From a checkpoint of a small transformer trained on Wikipedia.
Size: 11 layers, 6 heads of 32 (2 for keys and values), vocabulary 8192.
Architecture: RMSNorm before each block, rotary positions, no biases in attention or MLP, untied embeddings, normalized queries and keys.
Training: a variant of Adam for these matrices, 211M tokens, 6440 steps.
MLP neurons of a small language model. Each row is named by its layer, matrix (gate and up: input weights) and neuron, and shows model dimensions 80-175. Each number is 200 + 20 x the weight over its row's rms, rounded and kept within 0 to 999. A neuron's up and down rows have the sign that makes its largest values positive.
After each neuron's rows, "fires on" lists the tokens most often at its 100 highest values on Wikipedia text that the model never trained on.

L6.gate337,165,188,220,242,221,177,224,219,196,160,201,191,238,219,195,228,185,193,187,191,224,162,201,183,214,176,203,187,226,187,213,182,229,173,220,200,185,235,193,203,166,196,232,196,191,210,197,188,201,180,187,164,228,231,185,222,194,179,210,188,201,185,205,215,214,194,220,169,187,163,188,216,172,210,165,165,201,249,184,205,196,197,179,198,182,212,180,212,167,203,185,207,193,193,192,212
L6.up337,231,197,186,218,202,198,209,201,201,223,224,198,209,210,198,193,187,204,191,211,181,173,218,189,239,195,220,182,194,203,213,202,215,195,191,207,184,221,201,200,245,209,224,204,191,245,191,214,220,183,179,216,218,234,163,208,251,148,224,223,218,202,230,161,191,180,201,169,202,168,182,196,204,226,197,216,175,205,204,227,196,224,172,231,188,193,183,196,181,213,192,231,223,206,203,242
fires on: "e", "ing", "re", "se", "te"

L6.gate195,186,203,172,227,201,194,186,207,196,217,191,181,207,179,187,189,186,201,188,219,190,168,217,209,229,215,179,220,208,170,217,197,188,195,227,181,184,203,219,200,209,204,201,178,197,186,192,223,182,187,171,185,170,205,194,235,149,166,209,158,214,174,187,256,165,181,189,167,202,199,187,239,213,190,206,209,215,175,183,215,191,229,246,210,197,193,208,188,169,201,191,202,233,215,189,188
L6.up195,176,174,202,204,209,200,195,212,189,212,189,171,198,160,194,216,205,216,191,235,221,220,224,182,169,180,173,175,242,183,184,208,214,212,213,194,195,245,182,224,229,208,181,190,191,188,217,181,185,185,214,228,214,187,244,205,243,163,196,197,177,220,190,216,200,196,199,166,158,247,203,209,182,231,179,161,206,210,178,214,192,184,178,175,199,204,190,242,231,210,205,190,205,220,196,206
fires on: "s", "u", "9", "su", " Votes"

L6.gate410,200,202,221,215,167,198,179,216,174,181,178,180,217,204,193,207,214,192,161,218,205,186,181,174,170,218,232,190,181,215,222,193,193,164,182,188,219,195,200,230,209,233,227,199,190,173,198,234,157,221,175,208,224,245,189,187,189,231,201,160,185,209,217,222,187,168,202,218,185,168,201,196,177,206,217,178,198,198,205,186,196,189,233,233,189,205,230,189,227,205,169,215,193,186,200,198
L6.up410,203,224,183,181,184,172,205,228,187,174,185,201,201,198,204,202,206,216,184,187,215,198,173,183,202,182,192,216,224,218,180,174,181,184,184,190,201,173,213,181,208,228,194,221,167,172,217,200,212,218,222,190,227,193,197,196,197,205,178,206,196,228,168,211,225,205,201,182,186,187,174,171,212,205,220,196,162,241,184,184,199,204,182,192,199,163,179,209,202,235,193,186,168,161,193,198
fires on: "t", "g", "reg", "sp", "p", " royal"

L5.gate254,180,206,202,222,190,208,170,196,170,183,189,204,213,202,174,205,206,192,178,216,208,187,229,191,197,208,179,196,195,209,248,209,223,174,215,164,195,192,183,169,209,216,204,208,226,179,180,236,182,181,176,205,210,235,209,200,204,204,216,169,180,216,205,181,182,206,209,217,215,166,197,211,197,210,205,168,202,221,183,237,189,172,217,202,177,188,213,205,224,197,202,197,233,203,156,216
L5.up254,234,184,200,168,228,206,199,179,200,171,192,213,209,210,181,200,197,200,226,179,200,181,202,210,211,202,197,236,203,202,194,194,181,240,189,202,191,196,210,214,198,212,216,236,144,237,178,188,198,185,228,186,207,213,177,243,213,192,233,179,218,194,202,198,215,210,196,172,176,192,232,181,197,165,216,215,200,173,184,232,167,177,227,222,203,198,207,178,179,189,230,220,231,207,203,192
fires on: "==", " ===", "ly", " bi", "ec", " Jewish"

L6.gate196,215,140,213,189,219,199,214,170,209,212,213,156,213,217,191,194,215,188,230,173,207,171,206,209,180,239,208,170,211,189,218,235,205,211,193,162,210,205,202,194,214,215,177,181,167,168,174,195,212,202,199,219,175,221,201,196,196,215,204,192,203,198,233,166,221,231,187,220,181,181,244,224,217,195,242,226,203,184,203,209,181,206,221,217,217,200,238,211,184,191,204,238,214,159,195,224
L6.up196,196,171,188,205,212,174,168,165,195,232,174,177,223,232,209,210,235,200,239,193,201,195,194,208,212,218,212,175,225,210,201,228,176,185,186,196,233,179,249,204,188,178,183,207,172,182,202,211,206,212,205,188,185,216,175,218,174,218,195,224,182,183,204,206,200,198,175,248,217,153,215,198,191,179,249,209,222,204,213,216,207,176,218,209,236,200,241,227,161,190,210,185,210,188,210,192
fires on: " to", " To", "To"

L5.gate344,187,159,208,220,221,227,174,160,207,199,187,190,214,218,194,140,167,183,202,192,212,198,200,202,190,218,155,215,183,199,219,228,226,203,202,198,158,179,192,178,221,229,202,198,210,169,191,222,206,184,213,187,194,218,208,210,158,172,210,189,202,217,185,196,175,221,175,201,220,183,196,189,187,179,235,191,205,184,192,242,196,190,218,184,191,221,229,202,183,179,189,219,179,236,192,210
L5.up344,207,183,184,202,206,203,192,198,243,182,182,194,233,185,209,166,169,199,222,215,173,205,218,209,192,207,183,197,182,188,199,205,180,213,185,234,185,216,182,185,225,178,190,208,208,164,214,199,240,159,206,171,192,210,209,214,167,187,176,226,217,232,188,173,187,211,187,198,199,198,182,206,197,176,228,216,226,192,211,230,221,216,158,180,194,221,185,191,179,175,184,200,167,231,209,204
fires on: ","

L7.gate41,166,201,219,219,178,247,209,197,211,202,204,241,205,247,191,211,221,197,234,167,229,218,199,220,202,205,199,243,205,229,209,178,244,189,193,184,194,200,197,203,190,204,212,226,240,228,181,196,212,207,222,235,183,207,197,219,193,211,212,217,168,207,205,201,206,179,228,206,211,200,221,164,213,214,226,166,175,224,198,213,186,197,201,163,219,222,213,195,208,215,212,212,161,179,213,162
L7.up41,175,189,196,209,188,242,213,183,219,201,221,219,186,179,194,211,177,216,206,214,218,229,195,196,220,224,224,225,210,219,196,186,175,196,214,229,235,182,174,229,208,232,204,212,208,177,196,220,164,224,187,206,209,191,207,215,199,205,242,191,177,189,171,233,222,171,209,212,216,179,228,206,175,197,201,192,163,198,204,208,192,161,227,210,218,194,208,206,221,213,164,208,185,168,176,185
fires on: " |", "al", ",", " that"

L5.gate122,187,193,199,222,225,248,206,221,216,161,223,155,226,172,196,207,207,197,215,206,175,190,211,177,232,209,215,188,206,264,225,222,212,185,206,195,223,246,204,227,226,202,188,198,228,212,192,217,200,197,162,146,207,187,214,201,188,188,201,186,185,175,228,189,188,214,193,194,189,186,196,208,177,218,196,207,187,239,179,194,194,230,214,227,208,195,217,191,191,167,198,225,154,213,198,229
L5.up122,168,176,183,180,219,173,203,184,182,224,237,173,208,209,205,217,181,201,208,193,188,221,187,200,206,213,192,193,226,219,207,221,199,198,204,197,213,192,220,216,174,204,177,178,214,161,205,229,197,229,186,220,156,192,247,197,157,230,193,184,201,188,168,219,197,218,195,222,214,206,193,175,198,229,181,174,206,224,184,195,207,207,184,231,209,220,197,224,209,200,205,194,188,190,191,239
fires on: "ad", "ab", "sh", "and", "ob", "d"

L5.gate15,168,165,188,205,195,191,194,195,198,214,174,206,197,229,195,210,207,213,194,203,185,241,219,187,214,238,196,212,196,218,197,238,212,153,203,181,199,210,209,183,196,206,202,200,222,162,206,195,172,193,169,211,210,195,226,198,194,231,208,201,180,158,215,228,201,210,192,186,198,203,198,204,192,211,201,203,174,186,170,175,198,211,214,186,172,219,189,175,182,202,266,224,199,198,191,160
L5.up15,175,194,201,167,173,198,200,162,188,179,198,216,198,206,196,174,219,202,192,194,228,224,178,197,185,211,178,208,170,170,190,184,206,234,182,217,221,191,194,195,193,200,221,213,203,197,202,195,169,217,195,179,184,189,193,231,167,219,183,203,200,187,192,192,161,212,183,162,224,183,204,181,171,200,207,172,230,204,196,183,191,190,178,183,178,246,186,223,177,220,223,228,184,204,174,207
fires on: "er", "y", "n", "r"

L5.gate86,187,197,187,229,239,192,205,170,188,194,192,204,220,198,181,194,161,229,198,221,182,221,177,187,184,200,216,205,183,194,207,186,222,226,199,223,197,189,199,198,202,226,234,182,212,201,190,196,213,229,163,218,224,199,230,195,172,176,202,166,202,184,230,226,178,217,196,196,218,196,236,169,206,183,168,171,208,190,147,197,198,205,204,220,199,219,227,173,183,193,196,242,196,227,181,197
L5.up86,201,234,187,201,236,155,180,173,185,193,186,199,210,214,199,223,175,211,200,221,183,207,182,177,183,207,214,192,197,209,204,190,166,207,178,218,228,184,202,217,197,218,213,205,182,191,210,191,219,208,126,228,230,195,206,191,183,219,194,202,194,186,235,196,171,200,219,207,243,196,205,189,217,197,189,206,214,182,207,212,202,220,203,213,237,193,234,186,183,197,193,226,203,209,199,191
fires on: "nd", " Ad", "ant", "d", "st"

L7.gate137,195,181,191,193,223,209,253,193,180,190,175,166,220,222,184,234,183,210,159,206,156,163,214,165,221,186,215,217,232,203,216,200,195,191,209,193,213,226,162,184,167,210,203,194,182,207,192,188,209,188,214,140,197,216,218,215,235,160,193,193,203,183,211,188,181,242,224,174,164,194,191,206,203,208,195,193,173,191,195,217,183,177,193,224,202,186,189,179,201,210,200,180,206,195,197,204
L7.up137,185,202,172,213,174,176,222,242,239,212,192,198,186,206,203,223,224,209,202,218,229,207,161,173,166,217,206,181,194,216,176,171,201,207,223,209,222,244,192,170,213,199,230,199,210,202,215,216,188,221,207,178,224,176,180,189,202,227,191,230,195,189,172,187,203,195,208,205,189,214,180,192,202,189,210,175,194,201,177,207,201,178,178,183,189,187,197,163,182,232,192,131,174,216,172,200
fires on: "s", "n", "g", "li", "fi", "ept"

L6.gate325,201,195,166,202,228,170,187,206,160,218,221,207,208,204,199,215,193,215,190,198,228,149,193,186,212,181,186,203,190,201,214,191,187,224,190,170,196,218,200,236,169,197,266,212,190,182,204,256,216,172,148,168,220,208,224,175,184,190,172,186,226,206,183,228,206,183,189,215,190,198,220,212,206,205,207,166,226,210,143,205,191,186,208,204,192,210,212,162,198,177,180,205,191,213,202,235
L6.up325,174,187,192,174,221,179,183,185,208,213,192,188,201,204,192,210,198,201,185,209,231,168,144,188,190,176,186,200,164,195,205,198,230,215,164,186,188,189,210,213,193,203,212,205,179,223,198,240,213,209,197,199,187,200,203,170,194,179,195,200,222,173,201,200,172,198,185,184,216,204,227,178,222,235,207,184,186,186,181,228,191,223,204,211,211,186,207,165,238,174,180,199,196,222,205,201
fires on: "f", "nd", "d", "th", "if", "pp"

L6.gate268,162,156,199,197,215,191,184,198,152,217,183,198,210,204,169,158,180,207,187,197,237,206,200,210,185,186,186,232,180,234,216,225,222,201,204,206,207,182,224,204,230,190,230,190,216,181,165,228,174,198,200,163,198,203,231,196,197,188,186,209,217,188,185,189,179,210,174,192,212,160,188,212,191,192,231,188,208,210,204,227,172,196,236,205,203,190,222,218,191,219,237,211,208,207,170,187
L6.up268,168,125,170,169,217,183,197,165,178,243,206,222,208,226,201,189,192,212,179,178,205,208,215,187,199,202,174,221,194,194,193,216,192,228,204,177,236,148,188,209,212,167,221,205,200,153,216,233,195,206,187,160,173,209,213,184,197,214,193,208,215,167,176,220,197,225,157,190,212,206,210,205,198,196,179,207,235,194,199,181,211,205,201,191,195,211,188,212,188,228,228,197,224,203,210,214
fires on: "er", " She", "y", "ö", "Flo", " McKe"

L8.gate427,179,198,188,212,218,196,203,182,159,194,191,206,207,163,171,179,212,204,208,205,210,218,191,212,186,194,182,197,204,192,240,208,187,205,205,190,171,228,204,222,144,206,192,235,240,159,174,232,159,185,202,188,192,204,222,224,191,205,183,213,172,225,157,235,199,174,219,218,211,203,200,188,172,225,225,162,224,244,171,226,174,168,209,186,211,208,228,238,200,218,204,197,183,233,158,197
L8.up427,199,227,193,184,220,183,211,182,179,190,174,208,264,190,208,208,215,208,209,187,231,199,174,178,196,200,214,177,225,225,219,183,184,232,158,207,188,203,229,205,151,177,190,216,174,191,220,192,227,204,216,208,179,181,188,217,172,226,151,217,200,203,156,215,182,165,242,205,183,193,202,186,207,237,204,191,206,229,191,194,201,182,194,216,221,209,187,224,194,217,165,207,167,194,202,207
fires on: "t", "s", "p", "ym", "com", "al"

L6.gate453,184,191,175,214,202,221,214,225,205,204,200,188,199,197,184,182,228,203,194,206,192,173,226,200,211,223,189,204,201,200,215,187,216,195,214,175,180,230,207,220,184,189,231,213,159,226,184,196,213,201,188,175,178,217,204,204,181,125,237,167,205,173,196,238,212,174,234,175,170,183,215,189,169,207,193,145,216,187,147,254,187,206,200,244,183,186,218,188,186,214,182,228,191,183,196,229
L6.up453,205,182,177,226,188,205,199,231,187,238,192,202,193,186,211,241,217,196,206,190,188,170,236,177,217,194,192,168,240,192,202,210,214,190,228,165,181,227,222,232,158,174,191,185,187,201,217,195,216,161,183,200,177,224,233,167,207,181,205,189,201,193,213,218,207,218,202,220,172,202,186,211,215,215,202,177,200,202,174,223,214,193,172,203,170,195,193,195,205,232,190,223,173,204,207,245
fires on: "s", "es", "e"

L5.gate20,184,218,157,194,201,231,199,191,206,196,225,159,218,174,205,209,201,200,216,177,201,196,213,194,211,177,176,215,218,203,200,195,211,199,212,196,207,195,244,203,217,170,210,230,193,195,214,227,186,194,169,192,219,200,214,152,194,204,215,211,171,192,206,207,212,203,175,195,222,193,165,222,190,200,215,207,205,202,208,243,206,210,184,157,217,188,202,184,203,186,194,167,187,212,201,196
L5.up20,208,208,198,172,181,164,178,165,208,209,202,153,201,246,188,206,209,216,221,190,194,210,174,177,181,198,187,160,192,193,192,206,189,206,207,162,174,173,182,227,226,206,200,201,182,201,207,199,223,196,189,178,232,182,223,186,215,207,168,198,185,184,192,210,204,202,196,188,193,216,201,209,203,189,174,220,202,169,191,192,201,219,198,229,204,178,221,214,216,189,154,218,180,198,213,191
fires on: "bl", "v", "po", "ph", "bil", "su"

L6.gate25,183,209,198,212,220,199,189,186,163,187,209,181,198,183,172,231,239,214,215,214,192,188,196,204,183,200,201,177,211,222,227,171,217,196,224,173,215,220,210,210,194,230,217,196,175,194,178,239,191,203,189,220,219,220,207,208,176,206,180,202,204,202,215,213,183,181,199,216,193,186,216,181,146,211,196,171,194,236,175,195,184,183,228,235,228,221,236,197,226,163,226,196,218,211,193,167
L6.up25,210,203,205,187,218,176,187,171,188,207,208,223,163,186,196,213,205,223,210,215,174,190,181,214,203,214,189,192,194,206,211,160,210,184,205,192,211,214,210,226,186,231,222,179,187,176,204,253,172,244,204,209,204,201,213,227,179,205,165,216,217,217,184,210,151,187,184,217,177,201,223,170,181,181,179,210,204,223,170,183,212,165,214,247,222,235,225,194,186,179,196,205,211,208,195,180
fires on: "-", "ir"

L6.gate165,189,185,220,213,179,191,228,201,194,220,236,169,215,229,183,231,185,173,181,161,221,172,214,185,173,196,221,185,235,182,202,224,201,186,237,170,186,228,177,187,199,208,190,201,209,222,173,179,201,178,207,176,203,235,182,212,228,166,219,189,205,184,211,218,229,222,226,177,204,211,206,192,191,231,170,193,209,186,200,190,183,175,194,256,194,194,172,173,220,193,205,204,201,191,196,230
L6.up165,216,170,211,166,191,176,207,182,211,164,182,195,239,230,192,237,210,184,169,186,192,199,196,194,194,182,218,187,198,189,199,180,180,198,235,150,187,173,185,222,207,192,153,221,168,225,195,172,228,224,219,219,221,204,204,203,189,206,186,224,211,192,190,165,213,207,232,170,193,206,203,184,213,210,203,211,212,221,220,203,186,200,227,228,216,187,203,210,227,169,214,190,198,189,213,206
fires on: " [", " (", " to", " of", " help", " replace"

L6.gate170,201,216,224,220,223,199,173,188,184,197,219,196,207,168,183,222,194,165,222,185,205,211,218,223,176,211,177,191,211,170,249,199,206,179,204,187,171,201,246,182,185,226,183,181,214,200,177,197,200,209,194,208,212,205,194,197,158,216,204,188,224,221,207,219,165,200,187,225,190,178,213,197,186,185,207,224,226,229,181,203,200,182,185,201,217,222,228,227,205,191,246,208,207,236,179,180
L6.up170,198,196,182,240,201,242,179,177,203,192,206,165,221,190,197,202,214,193,226,241,175,227,192,208,193,211,208,151,206,186,191,214,209,186,181,224,212,186,205,234,186,217,209,182,181,202,212,192,169,224,183,220,191,222,224,210,176,212,228,169,189,194,201,216,175,196,162,202,193,187,203,159,188,180,167,191,191,232,194,182,202,188,196,206,220,221,237,207,193,177,183,218,233,194,182,186
fires on: "-"

L5.gate104,192,179,180,193,229,185,178,208,210,188,251,185,230,203,189,208,209,205,221,188,199,188,234,200,201,179,221,206,202,175,215,217,227,220,194,193,196,229,234,208,170,182,238,191,174,186,199,185,197,196,180,181,182,204,195,203,236,175,186,183,239,163,211,223,211,214,184,206,190,176,219,218,176,185,206,205,174,207,216,242,195,191,202,216,206,181,211,220,236,216,215,220,224,169,202,188
L5.up104,202,184,198,201,234,200,203,232,223,214,221,195,192,239,210,220,203,207,216,194,205,212,176,197,173,183,221,189,223,200,205,206,235,194,172,225,181,226,233,192,176,191,217,194,210,220,214,169,204,187,222,195,187,203,209,205,241,171,198,249,214,193,207,223,218,192,227,214,162,191,256,194,205,219,145,194,235,224,213,200,221,174,167,249,190,230,172,217,184,196,193,223,206,213,203,194
fires on: "the", " Chief", "ran", "sur", " Mil"

L6.gate473,130,203,209,194,198,179,213,218,178,185,200,184,200,196,193,175,200,198,206,229,188,185,202,179,174,208,208,188,215,199,232,177,191,225,232,140,192,229,208,173,210,214,205,225,205,214,197,232,188,190,166,194,200,196,194,218,229,181,174,193,208,185,198,170,189,231,227,178,187,191,217,158,202,215,184,136,199,246,148,204,191,168,181,210,174,207,199,203,201,223,185,195,190,197,188,207
L6.up473,181,211,206,253,180,187,217,239,213,203,216,199,219,197,204,213,188,182,192,185,180,176,222,193,183,169,194,178,198,201,208,204,211,248,245,161,181,239,175,184,211,184,220,203,204,216,201,212,228,199,191,204,164,217,172,224,216,178,202,193,220,162,181,174,201,208,211,194,168,186,183,188,207,213,180,208,189,227,201,217,201,216,186,210,180,185,195,163,214,219,171,212,185,180,236,225
fires on: "s", "ers", " people", "rs", "k", "es"

L5.gate161,218,180,200,178,238,220,176,207,132,195,217,228,198,192,201,207,215,196,207,211,213,224,211,218,218,213,142,250,216,172,234,223,189,212,210,206,208,200,211,209,179,239,207,168,193,181,180,216,195,195,195,172,207,215,196,220,184,206,204,203,204,209,197,222,199,206,192,198,192,189,233,195,184,189,246,209,212,187,196,239,204,177,232,172,173,236,243,208,206,179,197,204,184,221,178,210
L5.up161,218,170,193,186,244,230,173,199,139,187,192,210,202,192,208,197,191,196,196,235,208,204,201,224,231,225,153,219,220,155,217,187,173,220,223,184,181,166,211,172,166,204,197,196,184,200,218,187,205,172,224,198,219,191,181,228,179,198,192,199,233,220,190,215,184,200,213,185,185,187,201,221,230,171,241,232,238,168,212,217,219,188,209,175,160,205,183,208,208,201,189,210,184,218,199,188
fires on: ",", " Best", " as", "Best", " and"

L6.gate111,193,178,221,203,229,203,196,208,167,172,207,208,177,178,160,166,214,209,194,189,196,211,205,194,195,190,183,250,179,193,233,202,203,207,216,204,218,199,185,164,185,217,204,214,202,187,166,216,176,193,193,206,220,201,206,168,197,188,220,171,181,181,198,184,204,210,187,191,206,146,213,197,176,226,236,188,201,192,202,233,170,195,252,181,242,217,234,216,183,206,222,217,210,192,152,197
L6.up111,183,193,213,193,191,205,189,191,179,203,162,209,217,191,204,196,208,201,152,231,221,228,200,175,210,163,178,200,202,197,198,195,193,171,212,215,219,179,219,178,193,188,197,215,183,179,208,173,182,193,217,231,237,194,239,212,214,212,176,219,166,179,183,198,167,218,156,180,163,165,196,199,202,205,249,196,204,233,208,197,207,164,234,187,187,218,204,237,190,231,213,207,210,187,181,196
fires on: " on", "'", "==", " and", "sur", "ar"

L8.gate221,175,195,189,200,225,214,212,212,186,184,214,220,213,181,185,222,191,217,193,186,169,209,194,164,182,170,185,224,214,194,242,189,218,186,206,218,217,228,193,197,218,228,199,216,249,261,199,224,201,211,175,219,171,166,236,197,200,161,194,205,214,184,203,173,209,204,237,206,181,184,201,185,214,205,175,197,175,188,179,200,202,203,196,206,203,198,179,149,236,188,201,178,207,239,196,188
L8.up221,205,195,224,175,194,180,213,223,190,199,220,190,231,220,205,216,194,193,198,178,219,182,185,211,193,167,214,176,219,197,192,186,184,201,208,175,185,254,179,202,176,202,213,210,194,204,206,188,195,139,175,191,196,208,188,224,202,226,193,193,243,207,210,203,216,218,221,199,220,194,193,210,202,210,183,220,243,177,195,195,190,170,163,176,177,189,183,181,178,210,188,191,186,203,214,225
fires on: "ch", "d", "n", "t", "ept", " left"

L6.gate75,220,212,192,230,226,218,189,175,179,207,186,162,213,212,137,209,238,176,208,224,180,201,207,189,235,224,195,191,166,205,222,186,175,187,171,192,203,214,197,200,204,188,210,197,182,230,141,206,199,232,181,183,185,223,209,212,162,201,192,195,174,190,214,221,169,222,209,209,155,204,195,219,184,197,214,196,205,174,183,217,145,176,180,215,203,204,221,236,169,211,189,220,217,180,199,207
L6.up75,220,215,196,240,225,199,202,203,201,224,164,165,199,225,198,229,198,183,200,208,161,194,186,200,206,222,198,194,179,196,210,224,208,200,166,214,215,219,219,222,148,211,193,199,205,204,220,207,194,208,182,199,198,212,196,215,190,191,214,174,190,221,207,211,145,204,215,226,160,186,207,227,183,157,197,208,210,165,194,228,214,189,187,243,220,208,214,201,177,159,185,214,223,180,207,184
fires on: "-", " do", ":", "su", " ", "\n"

L8.gate315,204,164,194,191,200,228,181,187,193,229,217,216,230,210,200,206,223,165,217,157,222,201,194,222,190,203,171,223,185,206,211,246,219,219,170,178,186,211,184,220,188,230,178,172,206,200,181,243,181,188,214,174,169,189,228,203,210,183,250,203,221,231,209,230,158,220,179,185,189,176,190,186,185,178,225,209,206,229,214,228,198,205,234,178,207,222,236,201,228,182,212,204,208,216,200,188
L8.up315,213,184,191,225,227,202,229,185,187,227,189,193,188,178,202,204,168,203,179,188,208,169,180,190,176,200,168,220,214,189,204,202,215,198,229,194,182,167,182,167,204,203,183,177,226,197,207,196,209,170,194,208,213,206,222,225,215,191,216,194,217,227,182,190,193,228,211,166,201,213,147,209,239,214,192,213,238,200,188,195,193,204,205,205,148,219,176,221,201,189,187,211,210,253,213,196
fires on: ","

L6.gate471,204,163,223,202,212,225,221,201,149,205,216,209,203,232,196,181,161,168,173,155,214,185,200,223,172,192,185,199,211,167,218,207,226,195,216,168,151,233,213,165,161,250,209,195,192,200,176,201,190,176,198,200,214,228,209,190,205,172,240,169,207,236,209,184,196,193,203,191,211,200,236,187,196,196,228,214,223,176,188,218,195,182,220,205,189,199,197,187,228,221,177,247,219,219,206,201
L6.up471,225,191,228,217,218,222,192,204,213,177,182,157,216,204,207,186,200,202,215,201,174,190,214,212,195,229,199,204,183,171,196,176,194,166,193,175,167,224,223,161,212,217,176,191,164,245,200,177,212,187,214,215,180,193,182,213,205,177,195,182,235,211,238,197,185,201,228,202,201,221,173,188,193,200,201,186,241,176,199,188,215,206,189,189,177,191,210,205,207,154,217,193,177,193,203,160
fires on: "s", ",", " comes"

L5.gate110,169,187,168,220,168,200,215,209,229,219,228,202,216,211,189,226,183,203,196,203,186,162,180,175,227,220,224,177,193,209,206,179,228,182,225,184,227,236,242,219,216,191,209,204,219,203,195,206,204,197,176,183,209,197,199,182,189,215,205,222,196,178,219,221,219,241,198,248,180,183,177,234,184,213,207,207,196,239,195,199,193,203,184,216,230,216,194,199,213,203,190,185,209,166,186,223
L5.up110,157,180,153,183,195,183,217,184,217,214,205,206,217,255,198,245,179,204,206,186,179,170,197,161,216,204,209,168,215,203,196,196,192,193,201,191,207,191,212,246,169,195,195,220,197,184,212,197,223,215,174,170,221,165,231,188,219,234,198,182,155,187,203,213,212,237,197,206,169,178,210,200,210,182,187,210,218,215,196,218,200,170,185,242,230,248,204,210,205,184,209,190,156,183,198,188
fires on: "op", "if", "and", "at", "sh"

L7.gate345,191,199,188,218,247,195,213,182,195,177,201,176,217,229,167,206,199,199,197,217,179,196,226,205,230,220,159,224,176,210,221,234,200,203,203,201,209,177,189,213,201,197,196,184,183,171,177,251,220,196,173,195,231,193,211,220,191,208,199,163,183,212,226,170,173,205,163,233,178,198,205,205,193,155,228,217,198,192,180,189,182,181,184,173,178,213,221,217,176,193,184,192,190,195,157,191
L7.up345,189,215,203,234,209,215,214,210,196,209,187,189,179,205,210,186,206,200,213,222,229,237,183,191,227,205,156,205,195,227,194,227,166,198,193,191,218,215,167,203,136,191,185,178,204,161,214,211,179,161,198,184,196,188,220,243,255,201,199,202,205,176,209,235,150,224,209,190,205,217,195,182,205,203,225,199,217,216,196,203,203,191,205,178,211,201,170,193,179,190,229,232,179,225,194,194
fires on: "li", "–", "fi", "ri", "wi"

L6.gate419,155,172,225,202,186,224,223,199,185,212,213,181,192,241,199,210,187,200,204,213,176,202,167,213,205,217,197,190,210,205,216,225,198,226,229,166,200,189,186,205,225,215,221,182,185,184,184,191,193,189,199,168,206,216,190,196,241,197,210,188,200,179,240,204,230,253,198,200,206,210,206,227,220,206,185,195,187,176,201,188,190,175,198,230,183,197,178,226,224,188,211,186,218,152,201,227
L6.up419,168,195,207,179,163,208,153,211,204,202,207,209,223,212,212,214,225,174,184,186,205,205,194,193,201,184,192,199,158,202,189,199,194,219,213,213,239,202,219,191,240,185,155,185,212,188,205,195,190,207,218,198,174,197,177,186,201,230,168,193,208,176,217,199,197,198,190,203,206,200,200,216,183,190,208,193,172,225,222,189,203,184,221,192,208,197,178,197,221,158,252,188,209,190,226,247
fires on: " for", " to", " into"

L7.gate19,175,214,226,204,179,210,205,213,214,181,199,170,193,173,186,198,209,190,162,188,205,191,221,204,205,204,191,224,224,183,196,195,209,181,216,204,202,221,168,180,207,207,162,174,216,185,176,204,161,196,198,213,221,178,189,234,205,179,212,161,222,202,193,214,159,177,226,169,217,189,204,197,162,214,230,170,219,223,197,198,182,213,183,215,225,235,218,240,192,178,235,183,225,202,167,209
L7.up19,202,204,183,201,203,199,185,207,221,192,162,200,214,185,199,226,210,210,201,217,188,188,208,187,216,197,174,228,219,181,207,216,233,183,238,231,185,215,179,236,192,177,214,186,215,196,216,212,173,204,193,205,204,200,222,209,195,209,194,189,189,199,163,223,146,207,200,167,188,159,190,199,210,211,212,212,181,220,174,220,199,196,191,198,207,262,204,220,190,201,180,172,229,215,176,209
fires on: "2", "8", "-", "7", "1"

L8.gate22,209,203,233,200,235,220,192,194,199,193,212,184,219,189,202,166,216,196,194,193,209,181,211,229,208,173,207,235,166,180,209,180,238,205,218,201,191,211,190,231,219,230,196,161,224,219,196,207,201,183,219,230,198,217,139,227,228,209,201,197,200,219,206,197,213,158,219,177,206,179,228,203,196,230,222,210,203,191,222,205,192,208,207,208,222,198,221,235,227,200,224,202,182,176,211,172
L8.up22,186,181,199,195,189,241,196,168,261,205,197,194,175,244,203,190,181,198,238,192,228,194,202,201,203,249,180,227,218,231,192,236,212,184,213,217,206,177,210,193,183,197,176,173,232,185,179,200,198,222,205,196,208,205,206,203,211,205,209,208,193,216,168,206,231,176,201,181,187,180,219,172,216,185,208,203,157,238,194,189,193,175,201,195,212,206,202,251,173,217,169,194,188,187,198,207
fires on: " that", " which", " because", ","